Part of a small language model's weights.
Size: 8 layers, width 768, MLP 3072 tanh GELU, vocabulary 8192.
Architecture: LayerNorm before each block, learned positions, tied embeddings, capped logits.
Training: a variant of Adam for these matrices, 795M tokens, 6067 steps.
MLP neurons of a small language model. Each row is named by its layer, matrix (up: input weights) and neuron, and shows model dimensions 176-303. Each number is 500 + 50 x the weight over its row's rms, rounded and kept within 0 to 999. Numbers have three digits each.
After each neuron's rows, "fires in" lists the words (lower case) most often at its 100 highest values on Wikipedia text that the model never trained on.

L4.up549:568492542518494501569466556476523455518420417623485483500437494487493547480479525535498410549556538479526452510477493366516572492548472405427552525507547477416454466405507494498504490483456581534526505598573502486495509480478513496557487530477473583433474425472489452463485524532521473505415516451536555509495510507524388488535438556404421476442466526475547523564466470423452549534499
fires in: "also", "and", "to", "they", "which", "who"

L4.up89:523533452449442448530552408400411491465434564542540495540510550476460458409522506451533566490535449636584379519513487487443411462495476479443444499532471553434506524436533420448503561491491555547560453548478537495515520492481519556585489503436492508528502476475537492509558497559370494527451475510528502484448424554480476524443425514559523472488525465531490487484487495505587526511510
fires in: "is", "was", "been", "became", "become", "considered"

L4.up84:463482515477462525572493555487512499548490382547497466443407432471371601441519527544462597526524490460506536488529504540516479368445457531491539576511437495609519580481433540552511509470493520543498447465448427488432531469486533567541522481528461490460459531502496364534503486478493531394462511549495578480435480539481479540459557490563517514507505459634549465467424440584471491502435
fires in: "an"

L4.up1473:521513522455366511501515531517489515475536537527386511435491624464520552500459498514533571501508580504473479496485458443542437586562519537421462596496507529434538361482484412505490541547538445485468505530521427495501574503504501486553526517461432497534502411551446532440543469478546491555582613523623548542492557444475529530474554483554409491517413466456538475564534460461466517565472
fires in: "of", "in", "from", "for", "to"

L4.up2899:481531547578488509490510516480534433501507414513515505458472501519466514599505527514575415519607481462577537550506493526543510484546583466582474547449526591468442428488497559504472523506506536455582484546510491519452492417442500503591467420475449493590477442503465422435444497512522536529432463476467455517506544485563525469507450448593470525627478507496627456526399441482550544468486
fires in: "to", "t", "never", "not"

L4.up858:502391610497535524593504418479536525570457491426521560586421578472471480539541500503515485485479556468523533500483599488453492395479519517618491486379484440504558512459521459486426533409538510530586449426437481479536498469454630461470480445389562531502502445416531452491544504597579573474401543559590508603554521498562527540559545469534476509492558492585569470451470512453592527504474
fires in: "as", "that", "because", "p", "in"

L4.up529:524519523505568625465453561511508520551477448508534456535461575502544565519445522441530456429497609512518452490439607497520438465537515470443511611460449547495589469504496466478540570480540448539469487532559419450506528454531488452527582428556520447518456444531562470467557388534495530544431530436563476527586578432506544528475522532463516496547504475514477502539464536479450502499420
fires in: "and", "by", "while", "for", "or", "of"

L4.up2368:549530502410549424475525577581477465475462532581563549546496447423579499509473620492519509465481563404554392442455542539593492514489469527564456545553576538413511493446455432521441501545529525553582552483544542460533541505544492507508536502497461409504511460561525495494583498346533574482465518501525483481535545536485533529432525649509555586470538469489393552489477485356574453515544
fires in: "a"

L4.up2234:498502538558507525497420447480460489458487549508514487517409609490631464512536467510569554511415504466533382503520547515555429459471494390550445544427579528447622476449489521556546483532405557495577417509507569484554525451507440484484494532571498402407494467589456522520566449486494594485458568551537554497450540577542475447520407544474486575478480525544513440537528512512490455542468
fires in: "with", "of", "are", "into", "were", "for"

L4.up1445:542538503570550401462488480441544470482533498486536519567394564494456489477474557423480443384485445429504515465442468473553330498440529476458377523549534466551522462475456424407547524472558434468536596502545536470520541487508469511489536479439490515492531439527607448459516511568449469464528610547554455518462502549437485477596491508494519563481514465506505476487386575462352576482441
fires in: "the", "all", "and", "at", "or", "from"

L4.up1843:458501512571522451476530556526561460523523381536520512456473554454466507478514507570557528470612555452477458482536527517440517517465553561520462486433549440486517457529515600451506464504537411487453482555518490563541471473574501505466514581533571505575487389515617459442465466496570631486556527565555496491509477527511404574479551444594429512507577478477457517588447525527555507501458
fires in: "an"

L4.up1821:589422502467478516503503432577546472502488467536549492456479498421532608448413459509552479461596431445502504524491481496500508430457559463460454593542508520508410565550460503444473466417569480506468551478502507503517387538515462616490470478594535453387650426442471425430523476548412582466574549451494476497478493484554437506509453518488522543503529543519495524504466434453463452520515
fires in: "was", "is", "were", "s"

L4.up1389:410450560490538422517494540573510487561504469470545402516451528550485485541457462482473615454560542555529493501464520528446542436479537567477518432513505497490478467490476480532536533545408513478474470487547607522492489534558525582567416495480458502395478410518511623603451355486490566535569465520465479498526624471502496360483571506565509553511533507390513545503364473398528508468395
fires in: "have", "has", "had"

L4.up1741:490489457526417450510439515585513463511529383496505458506515585386506491511521513474489455471535511515469360554530511508583430492370458432585513592516429552527467462555540535511388536565467504419492488487470531496501526501429511565504536527536530516522443469430540547454480507512492570462498551585593523488527402484537426465493521510487421466521502501589565527570487565547514575493417
fires in: "an"

L4.up1488:501530505505506509441511507431476510581566483495485460384478429509543443523549463472533417481516503458533417508432468505643503509550485504526596521585501610457554376513413445511520429547470487444508477513494537502483592516446536488488482504565551535526508492510532445493558552434417528401483495473520513616478543484589481483555475522532583589495452459370449493498529460517575480523504
fires in: "to", "in"

L4.up2251:466566502613502499546532588501485431557452489480584440500615462353569579469455498490538467511524442443548507418394550507545466571479547508470428504524485520528588439543584501489520600553523474555518473437483511538595550420421512368516501558576489556491488553491484458455612579507477529428477540583467454547471501484506490447531492597642501546530427533512531511407465502494460520492551
fires in: "on", "of", "in"

L4.up296:513458490506400508455582527456475545538530580449538510425473432406582579474492530485551467392559520462555414549523478482470502505497408448472521601480532524393502487528581494564465463552468490604478372472510485577540517497453501559515426528456505538511515512501544560456578577408466540442519449501414447475394540497512502374561484608522523527560557482467553579548409487504562508489495
fires in: "to", "would", "t", "could", "was", "will"

L4.up2112:578530578518485458551624569432511552518524502590508485464517597522553577493427522439437463553444505423515416517436508473552477524420565533495412556537522580521438524413475463555503502544551438529559554461492482471483622556543495499516419509499544511589456445505511521473431534524519494437541465550520471393427532537515433528563521422481489464445524522424497553493567531418454524484481
fires in: "has", "have", "had", "was"

L4.up1962:502540508513429510464453537474552482549486435490492458491501566411553454463487469456497432555538549431515465500460526513468512470534443483552571513503448493464545560518474524447354545555484446436522491537445557450423457399527441602489396506500505503516508487453475463507462516542530467549458456455547564507483505479392534480569496467511543540441446457473527541557562535491479452566402
fires in: "was", "were", "when", "after", "became", "that"

L4.up20:479523507554413497509459484432512459549486509517516429526438469444487535481502498482483457421511534554589441475481519486472504467543480449494566486510571489526563503486577514468566524485617497497439510580516522493500518479465557449512436540517517437484482475592501538483511498485544512489486513414564531513443482510540507529445465431555497403520480550485527511606585607442486489476446
fires in: "of", "for", "was", "is"

L4.up2179:543469508438468482496559502517461455534524531505420502424409499463392560489554430498598460448510571409490386459560427522606563520606488514456472556472571502510539505559533555400482500531500488489424550493529431495590561430553535458488521528504521499503461362518500471562464560510501482572549446483431451525448482458468433486460450477535524409591358461496541570537524482572585523522490
fires in: "of", "on", "traveling"

L4.up518:512402520545559559568551538477524540553534462462513438452418472434452510455421451493424472601526585479477476532450547482509489515551509521445469484439573546483500486422426522467531482407593570554538485453501484500478485503534499470436555514421524509565450493493383499518562504491554482494550501447486575492505463444533503573562512498533537528537474482520493497443434491530563609625465
fires in: "until", "began", "started", "since", "to", "would"

L4.up1234:511504580541428548475558421492535455506510505458578519434501426416576489517378473523428465525539557556584492520502413459463455491509481521481549449438481516440464545525540547418463486476496387525507610549575502621585564540554520454523494489470485528510502533516458544469571407468503505472506510474522533538479523507475548466530373519470527431542472566516574454534465530532516559461378
fires in: "after", "before", "later", "when", "time"

L4.up2476:495469473482449479503541558441380588583488414509455447403489533473490466467523516482440393361568550517540555463466479369525450546552538475545576556578510548495537474454531583458395519569533450497533519496517413460493482518552539446535493489552467497541421508455548552482613485516558501545423481562510520541468402457512470538536413495525513456461472609453540588450583475426551535417529
fires in: "and", "from", "to"

L4.up1827:543397518528455477552585494503527516469479422598508544552448462583566568499550510516462484429570539464516462502507578451511562565430537441522575455588475540483581442482550436534417494523475391557492488449483519525531503577513598543522514511408506487537489503511692420456639475389543509459484470542511514496501505554489480452469477579439475549456518587555494592606486484508511520463444
fires in: "for", "of", "to"

L4.up2458:554513416529427430515381508502559500542411431475540387561561485450487569536516510459537444449538515517479506574546539512483511427495453459548520507516463435517522498591502518542509485585493505536500462528544441485463623479448533454518454511497498500585496399467524413454521518558434492485517472471496424485480482456533499466470481486549612495504575427441517456538484508547512573461485
fires in: "an", "one", "no", "santa", "3"

L4.up803:571500498486537552532459533519496414478480443563558514494506452568486454487486446349408451416488529473494443507477478456625455497552485626440523564521508536469520484402425479410476387526448558579559469399486506475496539526583435482570541447428541503510466462529549553515472499486565496445546564549643563466561495427530493451494518462501510493467543437508518531411497671485515473436443
fires in: "has", "had", "took", "and"

L4.up1244:590528461538508495489514503439425498457490521501518510535555539525496440431418556463559515531479468492557469424561466444470494557463539445528472572538446380453614436453442441522479520494523571562605463545543539591500467447529513582555523454488524447487465493395427395515628419483448498471477539491596421591582412454499432473474494530450519522503489508513519664507482534489535503484431
fires in: "a", "is"

L4.up2038:514473572505545502480588631451492478536475421522497458533456485534458504482444565629572471419468542486545471586440483557463445420525326509548467506514424509503507541455433477440445545481508504596546487544554614560522550502536457489530529499572485505469555431502544481504532413512437498489459445400565570523557577488469451557505400457547482536435487614604592552586477434519458517475511
fires in: "a"

L4.up1031:531495525509386503508534523506430543537551445477584536493427511457487546517398540445599512439501501477490423461458576379562453433466447383490509524498532550506396517427477434480518514572516503495454538538481436472588503501495463493498547489564585529472473511523482447494524564497550430490521513485455484513533481447391527464466463517519546514540479510478553394604478553467454467470558
fires in: "or", "and", "site", "village", "office"

L4.up77:456477433484477488469506516508454414480469540446485509432473503441476560555493511542419491546519552466537535516452524417471451497640468402448509532401533523545519585492458455473493493488523531538543457396449554507456549554472518499589471502459496548506435466548509484568445449533522527522528546502501539496515542497497500510524539417449524466436468491445524468478486546511459509524446
fires in: "of", "that", "as", "was", "when", "than"

L4.up905:514506494425531491546497546432583480625506543437456442383426472495518472480459534540545524483583456556527480563511537524555438548497510522503494517507499518540501468530487482450457541450567528479424470431512446476441482461487539571445394461462567496447474484503417544513493529542552504536552393478413595590441537519447509545445537507568539463473497440444594507573515530460475582574490
fires in: "of", "to"

L4.up428:531551554528522410438504549405445606404500470485480439438445534456562456466560648572461440475442564441520533502558466511559523533446546405491558534399463434457490569524453515533456532598538474503562439432658412477491505544451452470592507515476483486442569475525490528530467551548554480520484566455550449418558532565473502494532494503425544506512499595524468515551454451443504493499370
fires in: "a", "the", "by", "until", "no"

L4.up2385:570477514571545528483593515478436544469454488537466404520479394442469449468612383500539512489618573423483444459402478558584494470469460501535508472489493562571529475545477474544491534461459457467486495404510453471461536574495539416517405453452537445450563496488473441498498489499476540503490504515479579486478485531481458450469527560518425501468547539537527531578444507503531497598535
fires in: "on", "to", "in", "1", "as"

L4.up2516:515513510519460512570489553520541460583485505531537532470432571502537487495439386520600409439570427534529496507437545484421339428500445444494551569561470593500602522528471364461548569404525555589513485569515408494506506507470567539497442489544574578471560498427477410527491522538418483495444485506553445524525550494499453577534515475572519493518430591510477512543498552456451538503529
fires in: "is", "was", "became", "as", "most", "being"

L4.up637:521503584564498455516494473562448563515403429524498514454435426470483497479573537512491459376470477486469539531443525495508530463458399578522539475468489441500485539490441530511557544523465480502491477584575551563532538457437477483453495498449445550579531455488543519452490490536408436504558547443503489537481467448458473436495538506506494470554493540456560526599471498451459555485435
fires in: "a", "only"

L4.up808:576525650600495459489454620485523473464531633558530357434524494465511449455460511522512482500517564510551550539562601445487514401572490533537489533525558524519530469515467505446510458585406457548571530498568499438582536576492451434552444439471579497541489465482491553495492501470504575461438525526394476558459528466440550491504478548488522563533523523428570563513469546550548506426466
fires in: "to", "after", "would"

L4.up1020:478481527554551497529463530453505494463456479453520394551477514499512463450574435541537477470518491428480510462495521477507445494516569536515580482482412572510506495544494424519423479455431691462514510546461509591585588520475524492596524511492426438531460466534485500541571515562438564517570475538523579452516441541522452459463462492472426506481549539458382528514495535504452496562427
fires in: "which", "that", "it", "who", "what", "there"

L4.up1584:478575535532547495535468538516609527507510519561544409386507546348480473501414482427448435563518525492580504485499579491573477594475522502554540595437486499518478469436540505473445501504504571497479512469519477545453516502498508494571540483561481507473570373489519511439527492500564510517573482580464465514520533436419532440488448590499501544473456524505533446462529447429480639479550
fires in: "in", "around", "to"